Part of a small language model's weights.
Size: 15 layers, width 192, 6 heads of 32, MLP 768 tanh GELU, vocabulary 8192, 8.3M parameters.
Training: a variant of Muon for these matrices, 145M tokens, 4419 steps.
MLP neurons of a small language model. Each row is named by its layer, matrix (up: input weights) and neuron, and shows model dimensions 0-191. Each number is 500 + 50 x the weight over its row's rms, rounded and kept within 0 to 999. Numbers have three digits each.
After each neuron's rows, "fires on" lists the tokens most often at its 100 highest values on Wikipedia text that the model never trained on.

L2.up309:487420476583511559434513527614515425518580508552477508450577462518465453393467506501473566509596509487536539473509499623570417478505522549393422461473542478485569607464473416481492438480508464445486520461562446390527550522482515442472493586578445477414477540594469480546569570336487514465494467452566538519422428519576433542543474508489461493528565509454518522528535566502448504473498471529438524419462551491523529455451520533425532480531519515527467442488542456417568492528443556499439484646490550518549558456531463498549532504532420509545477573438505444455505579525531500471
fires on: "-"

L11.up320:486516565485407458544442539488536569524432560535560545545505509538450491435598483571475431433522519552378540467434452516487494408502433450555519384544502489488551575448558454532443544626541556440610519517493532424568370478551425558540432471541505458540492479426416539446482485520449517517426491439473473558498430503443565580464524498493507518498542498522487517504550479517552428519372516391531469488479562413506503551483468500465527456575426448472494470543489520486495470534531495519563446534425583504501619514445432537510514476493410491469537521533480482479591537495534577591
fires on: "s", ",", "om"

L2.up729:583472512580470519521563502496544576483541524393482489476461512479466508549496460474447550562570422468536577529478485487514394489536494574512396400421492474503512616520540548403477473491463434495503491458496494495522522515455513468428470614484485540462455526423527494473432588402501623544609420533495447434462406500504529515445531467503495486517520659515598460424427506497510397528502529503506554476425538573459551406486484546446553495469540558434544550498542585487544585514606493597501469459473537401482522477446484526548496517490448447499495579440513492547481490523542544522
fires on: "-", "8", "6", "3", "7", "9"

L10.up726:550490422457515560515453553472533549407425491469466455491424527514556514431551454542396524508411494557497484442441469655582455489590438577430401427469477467469530557466582553571439589532504603539519481527480573459462458553517540516485571562505506487560489442516563480396532544535533556519563494521475460493475549459503483501488507607515536488410511559556590552455513491588491418551410506478468505466450529540547560486528491492556469500562463467492504501493468460426537544518456395409438495480425444467523541503484421566469423489565472490462610546475554430489516463422532528501
fires on: " |", ",", "-", ";", ":", " and"

L11.up116:532503522579487486503484451542489515558422528622410535494519482443444447436619459561555542438626569452597474574413487482535501444568515511587524417499567506530490467496492526528513486541508466561438406486526505495483480586518562499492334502519478424482441428488455448391463458498491547546434445483521475574450536586550454558499562514477558542548493494468527392459483549518482394527427465553500473531444515419461499447514469511552578528561580517505523504606526519508513498540423458481528422584533499562530492508489456524511478539407459430524470523507424502512583478487518402471
fires on: "s", " (", " un", "ma"

L3.up478:465482531559536547529553553573494471497558545556437504599466519581374524487421572485528616572545453461550568579487424495525438570459462510432470585447538458440505458402478454526435517478343544498553514422565368461445506551503498496518457517516449489502560527521493473491548480490434518525503464492522562499482423549476376518478476514613570461454531487426512522501538469525515506549471461478447503532542458552530466444521508541562502472519422574469477443434552455482512494548421555488538412538537473494476503495473421501465445577489526478594483655490565464542435569454447486526
fires on: "-", "–"

L11.up594:488489349562509530600588583438544564514465555483502594398470479466431540448463525461508555531451461531572538491498509520590478497490544529562483548500453459492508534472557494468458519522511499575497545557443450468483437546491491436440509570428525506560566480555409528436475426472464488499441547471478438463497475516517496420466650606537442471494432509559474499603547557527442499491370473460510469543477538425493509530450489458472473485540525413490555502512532508400557552530511514408536531442704434469509512556496468497484502465425514567551527504450518537513480584441531519461
fires on: " (", "\n", " \"", "==="

L3.up644:451506424470421508513583480607578567509477502587467402497524435543430477457537461446499505554504451421538433506565559632441473491520521461449490451568532441417534605572415483476436475480425436519502498421467538487550487489492475450540415453521533525485478545552557505532466477435496424465466540476476557531423412505536415568529520551510450578505517592491569509499518424569562521482521497497519496494452456546476472525495569499445551517565521493592404507400585512443575510484411492602481472480484544573496525458472462538549483537517580463465429520567508404565442603525453512532
fires on: "-"

L5.up400:496512533564418441504395591553453508433542553524572570451450486530469428547479538419483498464502503468488549467427504497514490514487548505465554496468485551575581452495553502545479553515468521491465480486599440625454422478437533471447555520444576518563459482517476478541487599500393498484457538520521520467351562515585406510517566473520446476494542563481462465519506514545535462530529503516456476510524483511539511555531467466486548500573448470448512441522587517566490504485522595413495451509566539552535384564509478431409516527477481413573575467385562421551621411567450431476
fires on: "s", "d", "al", "'"

L5.up81:462425463580518431487503506515467468535360546491498554542501483522454496399511484510503543489609472514520477595584464470483460523462521501535430528405476468567471520555509476434550500518592531528459491438495567500496533503472502570451511480470421429554513550536469552518471578539610441536518493488503456406518371562454503504441482425566574557483508426479430505536562479490482448601487476513436453469575538488416554440458422560504483486455549544504445559583478505398543563541523666467440479563508442523596476458542387559545488471519466472536511532527490525562580528484441427490
fires on: "==", "===", " ===", " =="

L10.up408:455500533495585505572514565614538542468523454487427444601467535539410516484602485465563496506371487516474477553472482432502526533484472550447535466516526437591427465523425526439516504571567622379475525465412608430563399468583512416485473549463482517467503458453515463483491462472461502422445464562546475543503487498517483495535479489526508481467464577515508513511465481486450498597482441491466515450417468555536546527434481475461466433507518591450543437549417405451537439514559457467469457559605544538545478578471511520604512472542564486565441574449523411518504512526512581443
fires on: "0", "2", " ", "9", "5"

L2.up682:521565468484421474525549520462472537420494507561485510531534497573529467547557389450660463536415483600528486503461542600395481481392532440545510485543522462474525463449558482542484503444579480394432457476576472568508571441465503619474520523487550537411489535517484502425432503560508621463474553552455485533529532463519448518518537563423576510562512539451455476482451488443423542568528461453514488610481482546467504504413451520467482460456598411416413477543539453565514478455500532586470540540546446544597472508549529463466505528506441560451507445445538488486479448517526467555
fires on: " –", " World", " of", "um", " Star"

L5.up74:492476488515461502503389518368521583434485527525538528538475554481459518538516498469506421536531493526445492394568440464511531447535542460418527535452512472561515494523551529550499494586537477418539591497509493532548414469541484566447454442500449529489490530548530480526524511532512538487470524500442519454495518505520610499528479570447539462552592524513519500495545475448421459416483492425599507548462441530460402538547547520418587441458494428323520614532437476420498480454516509485540503520587617456539569478534430470340531489501537434487492587509480464529577518482448573583
fires on: "s", "ed", "c", "d", "n"

L11.up731:499544478552469505441521550550474498407535480418566566537449518510523502546529595471509477478498575473544512506535569602497525460601518428555438524490499566483513538497484476549518535543404471506602393462475530534426479534470553488463512463460469543465565452501553469553565481445487505477463584396527520632522456470504499462535468441547520564537492522503543486549512526445532463475461550485540557319450449505555479638510486429489461555522476440392498486440415522442551479470393410469507484426541473502445480483492470524585398538502490436628492466626534516530466470501515473493
fires on: ":", "s", " an", "er", "ed"

L10.up40:478426411498574449557518553511473475503471463549518520540469461519449524483602455413477562469428559520499501582583447576516580401429589567462528567429546496452512490540484414446563553587508545509485409466391517516412564475569568529470380467485471394538595473458502565428369469415519474543599606485411441514485421494509529449502553536502549546542535506446577576571497561455541506546459473527464476478489505445466529524440409482511505509460506542531539474575483452499548548557551450474509448579552500584459491481506474450448493463512523496465527557533489510492497504432523490494
fires on: "\n", "===", "==", " =="

L2.up61:471511546618505423476459510631518498524502408464445491554522536452519531519449474517540495470598491484468565483560490553538413492482536491437402515485536539453546580499512529531447509466487486488592569541543524478491523562500437528401473522510423493508545508442494472522529543588563466485448580450550487579440505526543457499503546449534426486406509469574531524490479502443480514451488430577466509590409542460551509473507522544447509526421527584499514426426428516460440565459466612538451492603474427460374525597490540530470475545582433554516504396589540423596501550515478419468
fires on: "-", "com", "Br", " Ri"

L8.up127:442555486501571497486455463529537441491544558549454504510506463525528439437558539451553477552522358448504575473463459520496560406463461615512526544505580622507511489570457483497509553606539483468499500477450478452560485524537589462467475481593444484499511425495425523445429509469418453443574550530586452578529541496446446446440569556520563426469533572489429422506425451437435459540457513516426595538472538445508455595498554452511480483497485437513449489458528543521531496472460592505436456466539473489468557512407549445582467431487572603602508516484482392520534561501458512502
fires on: "0", "9", " ("

L3.up238:437497486502507503500503536523509462482526487476436548554451486432505440494531490391607579440398511553473488491514514556495465585562539451542535492487513360436523518527525538558454487505485499418428468390485499513476516498536542497483512490556438562498493534541498465550501535530510514410392526513537528519537479551567518526541592508531501516554456582456459504475566398476502557502531554563433444525441588517522470568536411552449538451496474514507452357599447497479512508431393579584522541469421513441580474509477575498474434535566521499581413499503564499475382579514391405517
fires on: " of", ",", " and"

L10.up148:577507509508494518440560529598423551595398496477446559450522528458550499429475485523559498437448420430483515466510519497456414499479535392538538453566483544441504530550491553486524528458504521495525568559518451592468472525479547494575483431497556468575430502415528462478479461425450488520478465520572474540463504456484380508466537404513534564504505501520468514459423489550467473465611508522524532440595576496480371517470527534636481488491522541551438443510415447465540473653600481510434469489480458456533448497543487535553572583480586468512486557538521585437523410530436538536
fires on: " |", " over", ".", " than", " about", " $"

L8.up666:466538494539648462470559504513447525399571418467492513488437446496509572542531576465504552479439509400510509551483557557437422485539601512499515489508540553545478511601534511490533622441464488496589409489508502487526526416453507525417539465426576537566510505468535471405564492471437420574509524418502494651487597448548535476509554491399455444470402513554503508472543500411554525483482549512510550423481460497445476542579517541437572535503416480448525439522554456460546547464477552520549524532507497461502438438478514546550460427492398489460448558466450451499533422447540492509
fires on: "ed", "s", ".", "y"

L8.up81:493365520588561497532484506504475448460500517501530503468534487446405397494537497501460532492444531505501537560462500479481509500536549586469580426503544435548439454501415481496455536413462563436554525524468426555461561449508543487447572484441420523588537483558537468500517522574386521560406481447493477494336593511568449462604608458515488476342537497510503487538505494505595488543525550483473480527554486542476485513587516537475567533540484562619587498513456603480481514478500546413511486511488552537563482516500412539465436410501550451567495470541432505499514438450495491512
fires on: "s", "'"

L7.up756:513582481528473524473546511559454476481488622416537525489593483475556483484537448517472474427571468497561477485439485514497535403462409609415575545607525524522572553456520486515363522501496533473538503489348521477455533494496440538438502430491504562452507498593543499558392510515441470491534448494437508509486457432463489478485528580497490420535597498403556502512549563522517402501498550528376530568431549461531527542551526553418511494592499409569501524564520524403516507585479548511535453509469512466445555563477453517436484507535418505479455534532425469529529399487493516428
fires on: ",", ".", "fa", " (", "e", "ri"

L2.up697:484533484459387421560477488512521546403475499556487443442440501478499530480551467589507464475414490461459446553585446471560458539473635473470543427577461518468487567539501561473519448542570429426555538440462537561484453547507537531511487504504542537513525501540520542452481467467540468501444502456506506531461525532465405418494457442570506445443452494553584475456564557448465534554490507423584413500418480440508550425537418607489429526516386535481506550459567434521568529464524591576556524480359487447484487562503557528620481510454492497530465500488476638494514593528531516477
fires on: " c", " Ref", ".", " ex", "ur", " b"

L7.up53:488491575541401569446435505520477462433445492576515500394523371455461510605525532525435489524558499516519586453527503534498468420532525484506471476602502502429508540576561498550495454589416457416592457463487473487463490570528483576511545558441537498547518582502434522546491490642532618502377493483500552534492511497474530516427504448562430497483503466576567451536511474473479495613497545529425467522411498412490427577498465542524455457481514446467535521517457516519515446497461583549527395457413462483571596422534528508482512561382511544464480458523460428528482513520541499522
fires on: "s"

L4.up150:490495382524519475393582520540602419542512561537468506489454597490436407418507408549543514502527482405577478441547454564518453487537498565473521507512516502539492524472454521448545444562482447464563584436529475532596428562454491449504454459404505537509509563439482549521463445482447518481551537506534542571546443509486334559535524446497482419496562507469441452446533477532561393493447509476465490552506519496488535471467620507466622464510530539480403548500560458559517457576483538530548430514505551491527549483542526481502508535525390479615388574510489506451557499472540535474
fires on: "-", "Source", "4", "See", "claim"

L5.up336:473459487468597501546476548490501474589530486409533423561637525423470467496563490541525526425448449496541453518549579522423536509491545485511533518458522449570440544485464560434427615529509526499547513481649499430494552561478546532419477606452438578536471495516473518549495523345548508488478474430505487544435585469497496543548536403472522570495502500511450602518516504526476448538419448534411436500445477458535484474462475449457536582540415544472503460475529457410444481448528432513579549522436542505607533520534493509527538583541535462442527563506503492530407518494425547429
fires on: "-", " Ne", ":", " ", "2", " Man"

L2.up69:478466459499571543436471489501478444498493467578522494442509558445486386504585426414487472556506468569470491467507507519546506496519495516582486522536459480538481460446502536412528532555513601570580517494498450485408481567421510456495521506595436522491518464477503501476438453501425512480488501496494448486494479582643485382447557503496528556599503565475405541494443427460457554448563557572525434483471529597528427477508591421462522418439463492447437437533521519485470532453516568598501544445469395564507526496482543512504500545518518606585624492544436509577501579498380468521
fires on: "ing", " of", "ping", "ting", "ning"

L2.up80:509502482498401529442418467518517480466555594522468439505585503488534507421548408528611505571434485389496457487456614409475525483460526495439461460588572463416494575454458488515448531476575548477590513534489440611419433497506481494496593498530523504544444469528551521526525510452495403526484502544500431473522467496458432533479460534450620503484577448503514560483551604461414414489505502526582513416433574515507534465482476485538541519428442479454484479499501419427420439479463510482504584532450489479524454499473594509541561584535587491495578474486447620450553543542529515478
fires on: ".", "{"